{"d_mlp": 320, "norm_place": "pre", "attn_scale": 0.125, "bias": "none", "init_std_o": 0.068, "decay_fraction": 1.0, "train_tokens": 100500000}
MLP neurons of a small language model. Each row is named by its layer, matrix (down: output weights) and neuron, and shows model dimensions 48-111. Each number is 128 + 24 x the weight over its row's rms, rounded and kept within 0 to 255. A neuron's up and down rows have the sign that makes its largest values positive.
A block is one neuron, or neurons of one layer that tend to fire together. After each block is what it responds to, as a language model described it from the Wikipedia text at the highest values.

L6.down124 [132  85 112 147  85 158 162 108 131 144 137 145 100 102 124 154 129 175 174 150 135 125 125 134 136 143  78 160 104 137 134  90 122 123 114 101 117 157 138 119 153 146 167 136  98 161 156 133 127 156 145 112  62  63 118 108 146 136 134 138 106 144 166  83]
L6.down132 [133 103 155 152 124 120 187 142 107 173 121 130 159 119 124 137  96  86 147 174 138 133 145 105 123 120  85 134  84 123 118 119 171 162 101  96 123 143 126 123 125 115 108 141 146 110  94  93 108 147 107 149 139 137 136 109 130 188 121 106  92 129 163 110]
L6.down158 [128 143  93 119 115 104  90 128 120 188 120 144 155 126 122 140 139 109 117 142 101 141  73 173 104 178  84 150 133 100 136 112 125 120  75 123 112  80 107 128 103 106 164 179 141 143 127 148 160 177 139 121 160 128 133 119 132 165 126 106 104 136 138 137]
L6.down197 [123 111 119 134  84 142  86 128 175 187 160 132 135 140 152 122 129 124 142 108 165 129 144 125 138 140  97 141 156 126 134 152  98 132 118  99 151 156 138 140 158 161 101 180 127 103 153 156 118 170 174 143 116 142 113 149 136 192 103 113 126 102 114 141]
Word-initial "c" fragment

L4.down0 [121 145 176 135 148 121 111 152 151 117 105 102 164 122 112  96 131  82 102 128 140 163 139 143 105  88 117 130 109 110 158 137 131 135  84 150 158  85 132 183 145 160 104 127  99 120 113 144 132 124 188 138 117 122 114 117 106 115 110 125 119 127 173 118]
L4.down5 [124 136 121 132 122 135 137 109 122 113 146 100 137 118  93  78 149 114 153  69 138 161 128 146 147 109 138 113  92  91 103 138  90 135 119 120 145 112 122 121 162 133  92  86 134 143  95 120 100 142 121  85 148 154 120 122 146  99 124  89 131 126 155  76]
L4.down33 [143 136 143 104  71 117 149 165 142 128 105 121 127 182 136  98 144 135 156 108  94 159 141 129 137 130 150 144 136 178  98 149 132 155 111 118 163 106 109 151 109 128  84 120  96 134 141 131 111  93 154 124 103 124 107 108 102 133 116 114  94 118 152 142]
L4.down56 [128 115 122 138  82  84 133 149 143 156  80  86 107 108 132 117 119 135 128 126 111 135 214 110 115 123 126 118 104 103 125 128 110  79 152 145 145 140 112 167 126 137 123 122 112 123 143 124 138 172 118 106 146 137 178 140 164 166  96 162 154 172 103 137]
L4.down60 [ 82 133 160 117 105 163 122 177 170 126 130 154 139 114 125 106  88 134 171 108 140 135  87 114 165  82 163 125 113 129 127 145 166 117 158 160 145 108 131 137 152  78 125 132 128 105 134 149 154  98  87 104 123 119 149 117 130 130 140 132 101 164 119 141]
L4.down64 [114 106 181  90 163  92 125 106 146 166 113 109 127 141 188  94 105 127 113 167 131 126 112 128  88 124 144 142 149 100 119 141 120 111 131 112 138 156 124 141 133 176 163 138  85 138 155 142 114 166  89 125 147 105 140 132 153  95 127 118 155 132 134 141]
L4.down69 [157  92 102 128 131 156 183 160 153 132 141  91 123 123 181 147 115 114 159 118 163 115 104 128 134 154 169 144 124 135  52 107 118 101 162 127 127  99 114 160 110 161 154 125 143 111  92 131 103 123 156 124 127 164 127 105 109 158 130 103 145 141 157  90]
L4.down79 [104 138 141 148 179  94 133 128 115 113 139 148  99 149 124  92 122  90 114 123  49 133 142 118 108 115 116 124 133 111 154 101 135 160 119 152 111 119 125 141  83 163 140  97 136 139 125 134 152 146 122 133 142 146 139 148  98 109 124 128 123 157 142 153]
L4.down90 [146 195 149 183 178 140 127 135 116 128 121  91 115 105 100 109 127 102 146 155 155 135 146 124 111 122 153 118 117 127 107 138  90 121 105 146 144 132 158 137 157 163 169 152  85 165 105 111 103 133 162 140 136 112  91 130 138 133 148 138 138 126 113 149]
L4.down144 [116 104 111 120 160 126 102 111 139 125 139 139 103 122 155 105 120  80 140 102 132 102  95 137 137 131  86 149 100 140 116 110 125 108 163 140 149 153 132 130 142 122 181 121 122 149 166 158 151 108 144 109 112 140 128  99 168 120 139 126 116 158 124 121]
L4.down160 [117 159 123 143  84 115 100 111 155 125 114 129 146 157 154 134 143 113 118 114 164 134 144 194 171 129  84 130 120 128 122 154 158 160 105 131 126 119 132 158 111 149  80 109 110 131 140 117 163  81 134 100 151 143 162 164 117 100 148 108 138 177  96 157]
L4.down185 [147 157 127 153 176 108 113 104 104 146 156 129 136 142  98 133  84  92  97 116 166 121 132 100 173  91 135 133 130 120 149 116 167 132 117  56 105 120 153 109 160 171 127 183 143 162 146 160 123 108 116 159 151 119 141 151 154 150 136 130 147  97 136 130]
L4.down190 [108 114 137 158 103  92 148 121 134 119 116 142  92 121 104 119 114 138  77 154 111 152 101 112 123 142  95 156 104 122 150 141 156 112  96 122 155  94 108 111 178  99 121 138 104  97 103 121 129 131 131  86 168 109 102  69 135 120 106  91 108 117 176 148]
L4.down244 [113 101 156 125  85  98 135 104 174 127 141 152 140 138 124 138 144 107 132 141 129 157 126 118 176 168 154 134 117 104 115  81 122 102 123 109 113 117 108 149 142 122 135 161  90  94 118 130 119 135 167 127 167  66 170  82 121 160  87 136 137 174  75 124]
L4.down266 [124  85 119 126 150 128 136  93 128 122 147 101 136 127 118  71 148 128 158 112 140 129 113 108 146 125  70 129 170 181 106 171 133 106 107  82 156 151 139 147 146 110  99 113  96 129 132 106 121 133 146 125 128 109 126 140 130 136  88  93 164 155  95 133]
L4.down314 [129 135 127 112 148  98 123  96 168 173 150  74  90 168 136 144 146  95 104  97 161 114 127 135 144  79 106 144 147 119  99 144 137 133 158 105 124 114 124  91 125 175 165 128 127 131 117 144  97  99 105 129 166 121 150 165  89 124 153 131 104 151 116 165]
Month names in dates

L4.down4 [138 103 145  90 124 171 114 105  82 111 151  61 125 127 128 132 168 105  92 117 110 138 111  90 114 139 148 155 135 137 130 133 144  94  94 110 121 131 132 145 156 132 128 148 148  80 148  90  95 147 121 149 150 118 112 126 129 168 163 160 136 149 102 135]
L4.down10 [167 106 103 154  95  98 133  97 161 173 113 102 143 122 118  97 139 136 101 110 134 130 136 144 153 118 153  82 130 141  67 134 123 142 141  91 133 154 143 149 151 138 113 166  80 146 109 114 115 147 119 137 145 134 126 132 138 178 100 126 134 102 150  97]
L4.down18 [143 142 168 107 117 163 125 134 121 173 154 163 119 140 114 136 105 128 115 131 126 131 134 122 154  77 120  66 132 120 127 148 118 119 112 155  49 126 119 142 125 129 126 126  71 131 113 128 146 145  72 123 146 113 156  90 148 154 144 112 115 116 115 111]
L4.down32 [142 151 130 118 130  79 145 132 114 115  99  81 133 152 153 130 119 145 169 114 134 119 154 101 180 102  92 141 153  82 128 138 101 119 162 128 114 173 137 133 115 152  65 122  75 152 153 134 125 156 111 129 105 115 101 142 121 105 139 143 138 119 102 166]
L4.down37 [154 134 139  95 116 130 125 145 106 135 106 109 150 140  98 130 178 114 113 123 140 134 153 163 143 163  93  80 145 129 141 172 119 168  80 112 112 119 140 140 148 143 131 112 133 150 137 133  63 157 158 153 105  99 193 155 131 182 148 142  62 126 133 140]
L4.down53 [153 104 139 149 127 123 176 146 156 171 172 112 137 110 140 132 101  96 106 110 112 149  99 111 139 131  99 151 135 112 151 112 130 124 146  94 132 134 136 132 132 123 142 184 122 122 136 117 112 174 137 129 128 114 189 120 153 152 103 135 118 205 135  78]
L4.down65 [160 100 113 132 117 124  69  96 169 166 175 133 146 118 105 119  81 155  94 152 152 130 168 102 150 112 120 109 131 107 157 118 182 134 129 127 105 151 123 132 138 145  94  95 111 176 154 122 143 153 111 137  99 112  92 108 137 116 146  93 102 120 138 135]
L4.down81 [181 119 143 108  76  99 147 114 140 159 108  88 162 113 147 116 136 126 187 115 143 125 105 136  96 122 161 134 101  91 154 132 163 139 134 107  99 132 142 133 176 153  96 156 106 180 157 134 169 141 144 150 122 126 185 148 129 143 126 110 127 137 104 118]
L4.down143 [159  92 124 137 103 122 123 162 124 160 118 124 154 137 140 160 109 132 122 127 116 176 139 145 166  97 144  99 115 142  56 166 193 140 134 143 123 137  93 142 163 107 111 160 142 118 105 109 139 153 146 139 107 122 142 103 157 213 121 143 125 156 107  71]
L4.down146 [156 117 132  88 109 127 153 111 146 131 165 188 167 120 136 144 127 158 100 117 138 129  87 180  82 119 181 119 172 170 116  88  95 159 121 103 129 125 114 138 138 139 120 103 122 124 151 148 105  85 117 127 114  86 138 147 144 134 125 162 144  89 198  66]
L4.down178 [156  98 139 114 119 135 147 101  93 149 102  88 152 118 129 153 138 118 140 154 139 126 140 143 133 166 130 144 137 142 127 170 106 139 127  61 147 124 143 114 179 175 147 103  99 143 151 155 140 139 161 130 127 113 137 131 133 153 146 109 145  88  92 133]
L4.down199 [140 137 122 150 155  93 168 160 122 120 151 133 135 154 164 119 138  78 142 170 107 143 136 112 130 113 134 134 135 130 116 105 124 132 105  64 110 109 134 159 179 129  99 158 109 161 163 158 123 112 114 155 102 100 102 143 137 130 153 109 132 125 127 110]
L4.down204 [152 131 127 154 150 170 146 100 136 149 161 123 170 158 122 130 143 117 112 119  91 109 125 140 118 128 143 126 145 142 108 110 138 130  94 102 130 163 126 107 166 119 114 147  96 146 131 130  98 149 143 125 146 113 136 126 174 186 141 178 113 154 142  92]
L4.down220 [161  98 141 163 144 141 139 113 126 106 122  86 124 100 108 128 130 109 135 116 131 101 138 128  96 124 133 128 151 136  61 126 114 128 132 109 115 105 141  88 199 116 113 131 125 120 159 120 156 123 176 131  82 128 113 122 137 153 111 105  96 160 137 118]
L4.down264 [133 129 138 119 148 112 144  86 120 184 132  86 137 124 121 148 140  82 114 140 164 114 138 130 106 184 110 119 157 146  42 126 136 126 120 185 146 116 111 160 147 134  90 135 120 102 137 137  98 155 169 150 130 131 129 159  90 140 120  77 120 153 120 167]
L4.down319 [135 140 137 109 135 119 132 131 139 153 119  87 141 127 114 103 134  99 133 111 171 141 125 108 136 123 121 166  98 104 111 123  94 162 120  68  94 108 118 119 122 128 142 161 128 153 136 143 126 135 137 120 102 165 132 126 119 129  96 134 132 167 144 139]
Word-initial consonant fragments

L10.down30 [136 139 136 128 110 115 121 120 124 149  71  72 151 153 119 141 172 129 133 135 156 138 147 130 116 145 145 150 190  97 114 107 116 109 120 102  97 140 128 115 146 133 166 184  81 144 143  83  93 156 134 142 117 111 126 121 128 135 137  84 101 154 184  77]
Split word-initial fragments

L6.down25 [118 132 135 136 125 141 153 145 147 155 102  79 126 154 119 164 114  80 115 155 108 171 151 156 136 143 135 129 147 118 112 152 166 121 124 204  97 121 145 117 150 168 129 150 128 104 151 158 145 179 104 150 118 125 182 142 147 141 161 154 127 137 126 137]
L6.down66 [138 121 115 137 145 105 131 127 142 160 101 137 126 119 143 167 131 101 115 122 135 122 177 144 131 132 106 142 124 152 141 174  87 126 159 149 152 110 100 125 156  53 114  67 133 137  99 123 115 150 122 132 109 127 161 139 114 140 160 150 133 143 147 149]
L6.down171 [192 116 140 157  72 110 107 146 118 140 117 140  83 141 112 145 115  99 106 132 109 149 141 111 105 137 170 142 142 111 158 145 163 143 150 112 120 143 100  90 102 135 124 119  88 136  78 115 119 157 156 167 116 143 126 139 133 107 148  99 148 115 143 145]
L6.down227 [159 133 110  71 170 128 137 143 167 154 142 147 149  94 134 126 156 110 137 155 132 134 128 137 152 153 139 119 137 132 122 116 138  80 143  86 154 107 103 123 141 110 140 131 122  88 136 108 145 100 130 119 149 157 184 126 113 115 108 120 108 146 142 137]
Mid-word continuation pieces

L6.down30 [120 114 158 144  86 113 132 141 106 149  87 138 122 147 104 145 123 110 121 144 131 147 188 156 160 145 130 107 103 133 137 132 129 158 103 138 141  75 130 151 155 182 147 141  82 106 123 140 139 131 157 106 132 164 120 142  79 116  93 122  91 147 187  95]
L6.down175 [ 99 140 120 111 138 142 155 129 101 173  95 133  71 137  98 167 124 153 118 129 171 126 119 101 175 132 127 134 126 110 115 135 117 136 148 157 126  60 113 125 151 138 156 174 153 126 109 124  97 123  84 134 140 150 148 101 132  79 105 154 125 153 150 111]
L6.down195 [ 94 112 130 144 108  84 124 142 151 123 143 148 181 144 164 131 130  93 124 137 177 143 152 152 120 132 152 146 102 133 121 111 128 143 125  60 111 160 175 116 106 100 137 155  97  81 131 141 166 115 165 125 128 125 153 125 130 137 146 101  85 118 159 135]
L6.down235 [124 113 116 121 168 116 114 108 128 156 121  81 107 124 129 134 134  95 111 106 105 185 141 125 157 132 124 120 116 150  99 115 150 153 137 110 136  72 146 121 123 170 123 172 181 112 137  88 129 135 129  88 154 119 119 127  79  97 140 129 153 103 195 144]
Month names in dates

L4.down27 [109 150  96  86 149 170 104 177 105 101 135 109 115 131 119 135 114 101 147 132 103 116 146 125 135 109 138 148 137 146 143 157 121 101 105 131 187 126 125 150  74  94 159  66 150 138  85 119 142 112 116 119 123 112 159 168 168  92 103 109 102 103 116 171]
L4.down45 [155 130 151 139 154 118 137 152 113 120 120 132 155 129 115 121 150 116 143 105 154 162 182 107 117 170 144  93  66 118 148 163 154 145 127 183 123  74 101 148 136 150 124 110 163  68  97 136 185 111 140  62 129 152 148 140 133 148 131 145 142 167 165 120]
L4.down92 [123 117 112 149 161 103 116  90 133  97 141 115 112 129 168 113 143 109 111 166 159 128  83 181 110 102 133 125 115 143 125 170 144 129 100 129  68 134 110 130 143 149 156  96 133 124 160 145 151 138 106 125  99 108 142  98  95 144 139 125 123 136 139 119]
L4.down102 [143 142 115 113 154 156 146 183 133 149 104 132 142  88 160 131 149 114 117 105 113 151 183 156 160 122 135 141  93 164 135 163 138 142  99 118  96 129 129 107 124 122  85 132 142 110 122 187 172 121 144  96  98 136 122 123 148 127  99 125 136 170 110 127]
L4.down115 [105 187 147 115 146 142 144 145  92 132 124 145 124 144 126 153 158 137 122  91 116 132 136 117 143 142 105 154 173 148 126 144 126 144 102 157 122 108 120 142  79 131 107 113 170 118 147 121 182 105 135  99 104 184 165 105 101  89 128 129 136 149 172 132]
L4.down145 [139 144 128 136 190 146 153 163  97 117 145 110 154 115 109 115 137 135 142 131 162 146 131 138 151  91 129 164 108 172 178 146 140 181  84  87 145 105 126 138 126 143 152  75 144 154 137 126 140 106 173 140 140 138 153 122 130 153 137 105 124 157 160 112]
L4.down173 [162 148  78 137 152 166 153 126 136 135 112 132 101  77 120  95 154 123 124 110 116  91 158 126 134 144 126  96 151 136 120 105  87 146  93 142 147 118 150  91 117 151 129 129 144 153 151 157 147 142 166  98 134 119 135 140 120  40 124 136 123 131 108 127]
L4.down188 [143  90 135 143 110 144 113 154 137 185 136 114 167 136 113  93 127 115 148  93 123 100  96 107 178 114 150 162 149 154 108 131 134 149 123 104 102 103 121  92 155 156 147 113 108 110 198 134 154 163 115 128 119 154 165 123 138 163 122  80 115 137 109 138]
L4.down202 [111 140  87 151 100 120 116 112  98 102 107 128 106 139 160  96 122 126  91  92 108 158 129 111 154 175  91 165 147 141 194 153 103 107 101 125  85 100 138 118 164 116 128 142 109  90 102 137 123 143 160 124 157 130 132 113 181  91 109 126 147 137 154 125]
L4.down259 [ 98 110 123 118  78 163 107 108 147 167 153 129 114 108 128 134 136 125 138 129  91 173 157 121 140 181 107 106 104 143 125 124 134 179  98 142 165 113 154 132 115 164 151 150 126 152 177  75 110 104 134  97 128 104  93 126  99 157  85 117 142 123 117 119]
L4.down278 [137 106 111 120 175 144 115 131 110 157 123 116  99 111 146 182 102 142 116 114 118 148 129 117 124 109 149 138 133 152 118 180 138 102 123  90 138 113 120 143 150 115 112  93 103 107 111 156 159  59 106 118 123 153 133 147 119 146 149 124 182 160  81 124]
L4.down286 [113 146 151 104 118 137 156 111 103 151 152 103  89 116 105 116 112 106 124 129 139  55  84 111 136 125 138 118 121 155 111 139 156 134 118 111  78  82 113 171 134 140 146 105  83  79 114  99 154 134 124  88 128 101 125 124 118 127 143 114 114 123 103 124]
L4.down288 [110 109 178 154 129 165 145 148 115 151  91 144 100 121 167 102 146  94 124 105 121 152 157 134  93 161 152 101  93 129 116 144 155 162 138 143 135 152 141 154 149 127 127 117 108 103 162 109 173 113 153 131 149 141 144 119 181 132 133 132 109 135 155 148]
L4.down293 [137 120 112  92 135 165 134 126 149 147 136 131 149  90 110 156 152 121 121 152 113 135 161 147 153 148 136 121 168 127 112 162 128  91 133 140 129 144 143 159 139  81  68  98  90  64  61 100 122  98 127 164 150 120 145 136 126 170 117 121 112 157 108 117]
L4.down306 [154 101 111 108 109 139 168 142 130 163  99  76 125 111 150 140 174 110 134 134 123 134 134 156 152 137 130  99 126 135 113 145 152 130  63 112 154  59 100 146 163 112 145 109  96 161 103  90 160 141 138 104 162 162  99 125 126  78  91 153 143 177 101 142]
L4.down313 [144 151 119 131  91  97 116 135 132 169 120 122 170  98 155 155  99 152 135 148  80 129 126  86 103 113 125 153 111 113 156  93 196 144  84 169 129 147 131 143 104 117  98 160 101 156 152 133 131 104 152 164 125 113 127 115 104 128 156 104 168 114 142 147]
Incomplete character and word fragments

L10.down232 [165 166 113 181 111 123 120 119 128 130 166 133 115 140 156 146 116  76 114 129 133 100 104  95 101 145 146 161 109 105 125 131 145 124 112 135 149 145 116 172 133 117 122 153 133  97 160 124 138 119 119 104  90 114  91 136 118 173  90 178 164 153  78 131]
Clause and cell boundaries

L4.down22 [135 100 118  96 137 185 128 140 122 143 143 141 108 115  92 115 123 121 135 154 121  87 105 155 117  96  89 145 125 118 131 105 107 112  84 138  95 167 127 126  97 170 102 121 134 111  86 126 140 118 122 133 129 139 155 153 173 125 118 129 105 125 122 151]
L4.down38 [128 160 136 113 155 130 110 124  69 146 171 114 127 127 120 131 139  83  63 163 152 118 117 132  99 135  86 143  70 155 104 118 117 143 115 120 100 114 197 137 141 130 155 113 180 142 152 122 144 112 147 163 124  95 157 154 136 167 148 130 140 176 156 126]
L4.down40 [121 123  73 117 139  91  94 154 119 167 150  99  95 132 132 116 157 124 114  94 100 149 122 141 137 147 121 148 149 139 109 173  78 128 134 107  98 153 144 132 130 134 106 123 111 141 133 147 141 125 115 143  72 114 147  96 130 188 149 102  88 173  97 108]
L4.down62 [138 145 163 152 145 140 142 112  98 114 129 120 136 135 121 102  83 159 114  73  86 137 164 145 133  95 128 153 139 130 143 152 112 135 150 143 111 106 134 141 128 145 131 129 151 130 149 133 136 104  99 153 169 151 164 164 136 157 128 165 116 138 116 168]
L4.down96 [176 105 108 127 122 120 147 120 110  92 103 127 139 138  99 128 117 147 115 157 119 144 113 169 158 129 112 154 175 141  93 125 122 155 137 125  97 117 135  98 110 148 111  94 178 123 131 108 129  99 121 133 208 147 135 124 142 145 128 150 158 118 135 116]
L4.down118 [152 125 138 112 120 131 152 174 111 154 163 106 108 122 102 114 138 148 127  91  96 140 175 129 135 107 106 133 123 163 139 143 125 172 101 118 148 161 133 184 166 142  98 118 160 138 154 144 159 105 127 134 164 110 150 144 119 157 136 141 124 151 114 151]
L4.down120 [102 147 129 117  94 100 158 112 110 107 151 146 132 120 179 131 123 112 121  97 114 130 119 149 145 123 131 164 135 108 174 119 121 148 139 160 112 165 129 117  51 121 158 110 170 137 159 150 115 181 121 122 149 145 172 135 177 115 107 156 160 141 129 160]
L4.down130 [125 105  96 117 192 130 161 119 110 120 159 105 130 116 116  94 114 122  90 129 147 138  91 143 101 139  89 146 119 146 137 156 133 154  77  85 120 150 177 135 145 143 171 141 136  93 148 139 131 115 152 120 161 119 163 145 111 170  95 116 140 144 110 100]
L4.down138 [134 137 109 129 156 123 123 152 121 167 130 136 157  87 143  78 106 122 154  82 160 149  91 162 111 143  94 150 144 157 146 141 158 135 172 124 114 101 119 163 154 144 183 124 156 163 137 127 104 148 176 104  98 138 172 160 152 165 138 128 120 118 173 122]
L4.down140 [175 135 109 183 176 180 116 137 118 138 122 164 108 121 114 135 141 147 162 107 114 153 137 155 160 119 128 141 140 135 188 139 127 124 106 149 100 111 102 104 101 132 103 138 145 128 123 148  95 107 180 152 159 108 147 147 163 100 123 137  71 148 122 175]
L4.down152 [167  98 115  91 117  94 148 136 149 110 148  92 147 143 134 116 144 140  89 139 151 143 120 100 128 123 116 144  93 190 160 127 114 162 131 147 138 101  83 136 151  98 163 129 123 152 118 129 105 121 155 128 109 118 151 120 109 116 131  93 154 155 125 162]
L4.down181 [162 117 119 108 147 145 127 131 131 160 115 111 150 124 134  78 158  87 119  90 161 117 155 155 108 146 131 154 113 116 125 133 101 173 115 125 156 112 130 129 131 154 127 168 129 116 131 152 168 135  92  91 131 154 115 112  91 145 127 162 129 121 154 134]
L4.down251 [153 123 144 120 182 173  95 192 119  93 124 107 114  92 123 133 136 163 131 131 115 140 129 132 174 110 131 118 144 133 142 126 111 109  95 101 181 145 131 109 164 137 160 137 134  98  64 129 131 119 142 116 115 108 140 139 131 153 113  89 143 130  92 124]
L4.down267 [119 118 129 128 146  91 111 144 132 175 154 104 126 145 148 195  97 106  88 156 120 117 149 131 139 146 132 108 133 135 114 161 126 145 153 126 166  95 180 146 148  92 138 163 117 116 149 135 159 160  78 134 142  94 132 155  56 161 148 113 159 125 163  89]
L4.down268 [120 170 113 116 125 126 145 130 178 128 150 101 135 129 137  79 126  92 116 122 155 150 135 169 104 148  98  91 124  96 149 130 102 123 134 155 139 132 121 113 166 137 118 110 103 144 142 159  93 130 158 113 117  72 143 113  94 150 114 110 157 104  99 138]
L4.down308 [111 171 130 108 113 159  68 160  70 146 128 124 120 142 118 118  96 129 118 162 100 138 138 147 130 128 126 114 102 148 160 106 131 130  79 125  94  63 151 151 118 126 143 144 116  81 132 164 135 114 103 172 148 152 126 187 123 116  98 108 124 107 112 120]
Cell and clause ends